config.toml
n_layer = 21
d_model = 384
n_head = 12
n_kv_head = 12
head_dim = 32
d_mlp = 1536
vocab_size = 26613
activation = "tanh_gelu"
norm = "layernorm"
norm_place = "pre"
norm_eps = 1e-05
positions = "rope"
rope_base = 10000.0
rope_fraction = 0.5
qk_norm = false
attn_scale = 0.177
bias = "none"
tie_embeddings = false
parallel_block = true
init = "normal"
init_std_qkv = 0.0294
init_std_o = 0.00453
init_std_up = 0.0294
init_std_down = 0.00226
optimizer = "adamw"
lr = 0.00117
lr_mult_qkv = 0.7
beta1 = 0.9
beta2 = 0.95
lr_head = 0.00612
grad_clip = 1.0
warmup_steps = 535
schedule = "wsd"
decay_fraction = 0.631
decay_shape = "linear"
final_lr_fraction = 0.1
batch_tokens = 65536
seq_len = 384
doc_mask = true
train_tokens = 458500000
steps = 6997
dataset = "wikipedia_en"
MLP neurons of a small language model. Each row is named by its layer, matrix (down: output weights) and neuron, and shows model dimensions 128-255. Each number is 128 + 32 x the weight over its row's rms, rounded and kept within 0 to 255. Numbers have three digits each.
After each neuron's rows is what it responds to, as a language model described it from the Wikipedia text at the highest values.

L15.down1375:177095131152190123133129085202132085116129082169131117106167161109089149086136112168155158134124118117113134112133095179131084112103111198087193104131179137098115132113130117134121143072131099137150173121089103144175118145113213121130097152100174064118138126131157129120161131131126149128096124129140121131147122176136117135101092138131104131136092091143151174089144170170139108108070
Compound proper-name joiners. Hyphens or en dashes joining two parts of a compound proper name, such as Dallas-Fort Worth, Mexican–American, Barker–Karpis, Caraș-Severin; also mid-name word pieces like Dunfer-m-line, Mc-Cullough.

L15.down924:107125142109167136082115130125066177150175128123103170081160131097149139136113139121163129148112158135101098139084130174200126122134179164125139119168101130133132123107093111160050123138126085155179100099157094048107087122136115122095141170146120124128128109151145098124118134109057123152200161136114123162145134099120121187146220171155058164133129147073127121140103096110159123164158
Mid-word pieces and paragraph ends. Word-piece continuations after an initial l or M, as in l-int-el, M-uns-ie, M-ols-heim, and line breaks after a sentence-final period that ends a paragraph.

L5.down1522:128103158149121134135138133100150158158190144089091086126171186127093139084163080086082110050164160092071133134035111139118184104166142167133123180151081146142160067108079117157150140074135095150149121144179115111124152121151117103120150092128083130161147123151183130114157094131064150092152118147135099150097113151145181160173130097159132180164079120134115126112039145151127031164166
Clause-initial words (diffuse). Diffuse: mainly the first word of a new clause or phrase, often a subject pronoun (they, it, she) or a verb (doesn, peaked), plus section-heading closing == and Billboard in chart lists.

L15.down1251:116130170082099145124103151135127078121085145132161093077198171091150125157149094122143107183168166123173114091133185134166054154139179133164095153202107092158136153182099125133125131107133186136139087112147153146125165104076161093090153092079121159090151122162139099121184122118106156157190162157114107096146128089142175153180116124169108102135095110071126150096092081064055155158088
Location-name completions. Place names completing a location, mostly the state or country after "City," plus words like area, as in Tokyo, Japan; Boston, Massachusetts; Los Angeles area.

L16.down1179:103105093113082167136080131125099081126126144081216118103074150106070107115097164118153106096080143144069126110149130131121107141116106117197158127126091094093198091096092118077142118175145155160109126097149164116234104139150104137103145174129177118112144147113177143128092093088129092120184132084152137104114146180140134139113079149095103139101178078160150161119136198082116102077140
Dates and mid-word pieces. Day or year digits right after month names (October 9, August 24, November 1956), and word pieces inside long or foreign names (Wob-b-lyman, Th-umb-ay).

L5.down985:130089122113144165136129128131142160108143143114156158138139136123042132085121136128208159109120133120106165129088151116105169111110125138117132126100180154107078097114120097133131135118105128178130220068145145137072168123140081115120123109155155121182150151119090159139103151133143173141122135136063150086103146161149106141147113095124140124135080131124162128139153164105134000041152
Proper-name opening fragments. Capitalized first word-piece of an unfamiliar proper name split into pieces, often foreign or fictional, such as Val(inor), Ur(wick), Sel(angor), Mon(astir).

L16.down705:103093174091143128137105140153104128133155131121127118157180124186118172154137113108083139112142100195125079174145109116140112049144115118114109152110167119187113111114144092117088079148190030129155135166106208126113100144070134124138089130217074164159105137137138120169173117103157180135163164116142137131028156106150128133141129140102102070126116103113118109079112065130135107147140
Mid-clause function words. Function-word continuations inside clauses or titles, e.g. contractions in song titles (Let's, Don't Wanna), infinitive to after needs/obliged, could not, and.

L15.down700:122117143082158141134056098133138101116098104157104107120125158163116080097117109164087115128169109074160069210122154140150123000123160132159139174097108146184112183119153148196143098150144102169153168143113143106085137108112170118175080118135078081106107125107135137132155141121158151146104113171135102092092211129113177144171157140165125141114172141139089167132142089102101156071162
Pre-verb slot after subject. Fires on the word right before an upcoming verb, usually infinitival to (wanting to, had to, able to), plus not, also, auxiliaries, and subject nouns like father or troops.

L15.down728:168148099113179137172119168140168092120087081118117141069106146122198165150106124120102117142120096145143059125116101110189146156200128109164165159069089141126133154151126088188106132169167156160186097071138171118093159112208055102154112171123106156103157118117110081170160169177090183149124104130148116136138098139091111098085111170111103165096172098105094161070154121135101128129088
Start of dates. The first token of a date, such as the day's digit or month name, after "born", "on", or "(" in biographies, e.g. on February 26, born 13 April, On May 17.

L5.down388:148101102082151094113145151152123079171103102136064114146109059174152095114054113109093145118129089169102105141171154162146255151080121180151119153107100152159150071121127095114094107156102149121130146114105109155161091125146136164120106076134108115153106149139135134198084156142178136143109137121131135128125144027135144144083102198114112116111163121130045171174126133129116000103138
Predicate verbs and prepositions. Past participles or verbs right after a subject or "was" that need a following place, time or agent, such as toured, built, served, sold, and prepositions like between and along.

L16.down1479:094111108072204091074114119145131166120142097131115139099112080197140162154181162138085174128073160126118131202060121153135133074116115096168141109166133164093119150093174053095127156135097079128132057197129117165140124159130125082053115110123164197105117168102149133126139137134108146142129157097106087148185123160108118153102153093135094103075103135106171107185115076126127145154143
Mid-word continuation pieces. Second word pieces right after a short opening fragment, often a lone "a" (aperture, awaiting, auxiliaries), plus Affleck, sundered, knob; weakly, table-cell numbers and "of".

L15.down1014:142154144176115134117110082131103139125143095133153096124137119156149102163133169174155104109143101113098143074203099179113169107139112122156163155120071116117088179084148094083117144161179145127165165081163066151097157195137190152167170064185098159112118103111106129151129107164087156153096144117142140102094165155135145127149124102054085128148137153139133127106082132172119132114196
Surname or initial start. First token of a surname or middle initial right after a given name, in lists and tables, e.g. John L(asseter), David L., Ralph N(ader); also digits after thousands commas.

L15.down868:145113133126120068139132138165114102099145116091105122158168204135201109155169092126168124128114173123097129168112076123159179155125150096143101170165119109146060234142113101152119131091059092119149147156119092134153103128154134094128119088075046101127172096124134178139186139112123144127061123189117170118139127114103106167156154119104142104131134150163182170111110149197130146142065
Acronym and initial continuation. Fires on the second or later letter inside acronyms and abbreviations and on periods after initials, e.g. JLOC, RNVR, Kenneth C., ALCS.

L5.down1107:085140127124133101101152126178146080134149092117083108099146115144147127155117139138107058100183158162091143130080128123169187135173076104160197113180099127132163116103154150124186128147079112160183131082098162168106093135101192117147121147157136120080102092110105111191102148138117149126098089159146136166153166169080140129179187126163195148122132139161100190090119137156103025117110
Person role nouns. Nouns or word-final pieces naming a person's role, occupation or title, e.g. soulmate, inmate, detective, producer, General, songwriter, often in credit lists or obituaries.

L5.down956:162107115174132201152128122089135114130142140153141142136120120100110146099121153100100118134134156122169143148009163146126191148116210165113133099117118137132159128141135088132030204136127126123078119110069084086202130150142083141161168115120125180107153152153095149155152135122071138144158133189118138093103163127141154148065154187103085101122146140119059138083114121110131100181141
Paragraph-ending line breaks. Mostly the line break right after a sentence-final period that ends a Wikipedia paragraph, often before a heading; also nouns like renovation, excavations, conservation.

L5.down455:146135079131117078110099099150115163100152112087143109132088127135145098068093179140133140110120159128103177135033121130184200160155159088117169135130123097120109099116159101111108098134068142129147168114107176133173153094115126124123211142164110067125141131150122157125148100113162101199114110128086130131122115133089120159074132142107131165091163099092112160129089160150147255144094
Second digit in numbers. The second digit of a number split into single digits, mostly years like 2|0|10 and 1|9|92 in dates and sports tables, plus headers such as Species and Medal table.

L16.down1295:105128104114099173126137129159103092133077080129179091174094141083126122100124150095135155094108061108079157086147152101133085192146129132077074091109161075152152125142121165107133156085175084190120142115128206132122137138129136151149144136116182173118156100164101073108106114127157145120119147124146155109079170133178195078140067126116157107105110125184082115117187121112157164213114
Mid-phrase word starts. Fires at the first token of a word or name expected to continue, often after a or a comma, e.g. V(izcaíno), sp(oon), a ⎵(6'5").

L16.down1292:108081210099155106107107106107088162104110173132153140126135174084102106088141111129121107092156180117073169126152108149151066145137078174167119087130120116083133167127106140148134143123123074166121217149124123147086106099110101082163121138095135117169059110148090110118095109158152110097135146140076101104171161182098131112155158136094133193092156161112181172105116134204138174147143
Mid-word name and abbreviation pieces. Word pieces or periods right after an opening capital letter in abbreviations, codes and uncommon names, such as H.G., A.M., IFK, KAZ, Huns.

L15.down1066:127130143066169067141115111094108089165096152082130107135129169167181192140177145181092118136117146086140127128151140147073167114149136125106158168121078113137147113128135174187123118135133162067137103033075105159166137108090153135124180086127118147182125130131129135213104154095126175132136106167138203103137095118141217134121150139097136123163145125137148118118096086081115111163114
Predicate role nouns. Head nouns of descriptive predicates that say what someone or something is, usually followed by "of", as in friend, member, president, part, one of the biggest churches; also "which" after a comma.

L16.down145:060141149095143114149121077131115215139083160156141129061210144149154092113200127099134076114149129107084195123137112137104098116133031100128148125125106172147121128152140052134129120084127121170130135120068147110120095153127126190198141134139100161146123101140136092071145154101067173128135148156176148145175129082109110181057154091085120089127204132127130127131080094097059081091148
Predicate role nouns. Head nouns, often the last word piece, naming the role or type of the subject after "was a/as a", e.g. salesman, driver, station.

L16.down1222:147100112134192134100088096131044188189195150128132131079134159138096179128229172115155157154146165121101189137173103145178189123118137158150134178047094092157179094135120106121109177160113142124117137062127108121139111076148096201187127150102091072168150168120096138123115071162162103149177115109143080108115084117093149131141088150137122102137109109074096088117133173128141100099156
Year digit after 2. The second digit "0" of 21st-century years written as 2-0-x-x, in dates like June 13, 2015 or 2000; weaker on mid-word fragments like re-f-ine.

L15.down564:146109101179109142130164077125160113115129187163138167132132119147072152143130122138184129146084157128169162145127151105071142153126186191107040118115136098122131090090124092040092088078144118135136137121132128107113126162122164142169088135134149136133154152188136096105157114125191134119125195147179174111065139155180060131140199115144117073124160116126166066133113121088153199065143
Start of noun phrase. First token after an article or "as a", usually a noun or word fragment, as in a news, an imp(romptu), a "uncomfortable"; also dashes within numbers or compounds.

L5.down725:169110171111175127076139161168142179150143132136169178142138168165053102124131119090125101175079120121101133121138123140149085115151124122061170153148088083148179134098087173119165196117148125114155094171156068179106162132115142094141121110109137144137231146092164124148101130153158124116116121176111103133082148103119143127137146129192108118122149108144145131148140119130089092088132
Year-final digit 9. Mostly the last digit 9 of four-digit years such as 1969, 1999, 2019; also scattered words in tables and lists, like Federal, impact, Cup.

L16.down569:111165077109154150106184148102122122103136145174132157141060125141129097181126149192178165146072131115123242057162176106176106120155156161116102121136120150111111052109098136148113125116132092139110119113109152141127093183090186109138138147108137208141075164105174117158158135099049136119158106126079109129088108095172110114115116191147127137176183144156089132116162112152082117122102
Main verb after subject. Main verb right after a sentence's subject noun phrase, mostly possession or hosting verbs such as had, held, owned, hosted, received, plus some junk tokens like InChI.

L15.down613:075112133155161200244186111117118136141092111150129133101170087069157162145139087085134130119105123171119074146146108179071255091117117165181154099124147116107138134160104080137138188078088124129072081164129124105147138135103172155121092079133104150127103109115133148116107145112093146131114126149113163130136116104120143140117182130118049086131139102128163137093112093164131003106070
Digits inside dates. Digits within dates, mostly the day or year in table rows and match or episode listings, e.g. 1[9] February, 2[0]09, 20[2]1; weaker on table pipes, list dashes, "During".

L16.down481:117148142145127114174123088077124099153169101127093162149128121085127107159117120159138164142147107146095169151182085094098043156080076128088137090117089127165131126160108078118137154150115179182141130107169138172135135104061150083157156141149112124144114146126095175056190097153091116129108109154092080169160105165126119115179162109112149204131150138125151203161131178089092219181112
Year final digits. Final digit of years in dates, especially release dates (200'1', 201'8'), plus the end of "United States" and of album or song titles.

L5.down632:076127091151145135130143133197151115138096106100101117059134155213120205142117077132151130164147139144080129109101137171112206138098134142189126102109135110073114045112155144122106142151105087151087156071060128117109112133100094115140086134126191189089135114097079145150164147103141117123137139102124112114152170153151111145142135097113048140133142086124131157082163112068126067193074
Domain/field modifier nouns. Nouns or adjectives naming a field of activity, such as sport, law, politics or military, that introduce a compound, as in baseball, criminal trials, courthouse, military awards.

L5.down75:146112116162119175166123129126082119091140173174113101157120110130097088114132155109166112108111142121120148079033138164122255121157180190139091124146177115115080100125135127126104152107207135124128157151114109111114163163137110122121154132141148148161163184122104179144127139153136140137127136132123160120148127173112103117079119114113130126126121161164134153147136143123122000103098
Opening fragment of names. First word-piece of a capitalized proper name split into several tokens, often in tables or lists, e.g. Szcz(ecin), Ste(aua), Ky, McK(enna).

L5.down1396:107154111094139112134111108154115052128138126121101067150139126133158162160142107112075134175123120144180124149109124102141251087103146102134120127131105124181150077139128146107106112113130101115118075133074098142138129167094161157124112091153127111129134140095092148091132156165108114144084127153128123145164131083120159137158145156100057101216170092146090159174167088091150093179084
Request, grant and obtain words. Nouns and verbs about asking for, giving or obtaining something, such as request, granted, awarded, loan, received, secure, fund.

L15.down1049:143140122148155101177119158161092162192155104075107090184057091139131095104156097139180187119093098133185171159155094136111126157130124160088135093158075117119095096125150102117208165094108139131110150140127126135145114100116127132077153106113126134125090152127112087141105158145173115091120085122123112091069128154142116117156111080048139071146113151060112104108142116167139126136150
Mid-clause function words. Function words mid-clause right after a verb or subject and before its complement, e.g. "grew to have", "reached for", "would have"; also blank number cells in tables.

L16.down1065:167101132172096122111066165157150123110153100141156092141127145134138079067082134130155143101128162121166120178166089160198066101137082163088166154152112096121042188145157174082113143176103132097139163123149161173164112127086126107120152129120113168108137126153109087101206081140137074134102092138148152049148091131148131140163160087134122159125130174139127179140190102089120137145128
Name and date connectors. Joining tokens inside compound names and dates: & or - between surnames, "Author, year" commas, day numbers after "On", "On 1 September".

L15.down978:097078119158127130096149128075134130092132155095131183192131128133058203086132171143162123157106115186147170163102152131135183146150137171119140100166154159118095118134086146125127154104141111123148093081154186108162166097151048090103095136097157160126137102090148144109108125101142130121178123128095135139104122164129107187123137115076185094117158145182177141142143151192141074102123
Contraction apostrophes and inner punctuation. Fires on the apostrophe in contractions after pronouns or verbs (It's, wasn't, doesn't), on hyphens inside compounds (get-together, gung-ho), and on mid-word pieces of names and rare words.

L5.down1343:115110149142107183162136136107166097133112111123147126124115160134143128167089046124121164143162144094110145150136096132097148151086099111102079090136152180118134157112131112131141098090115153146129092075154167050150137168128162136116092090135141099151146107088225092170156149135146145092085147081144124132105127137148108170175091131144118102131151142127128139135111134168085055175151
Word-final "ck" pieces. Fires on a closing "ck" piece inside names and words, such as Häcken, van Eyck, Schenck, Affleck; weaker on en dashes after digits and scattered word pieces.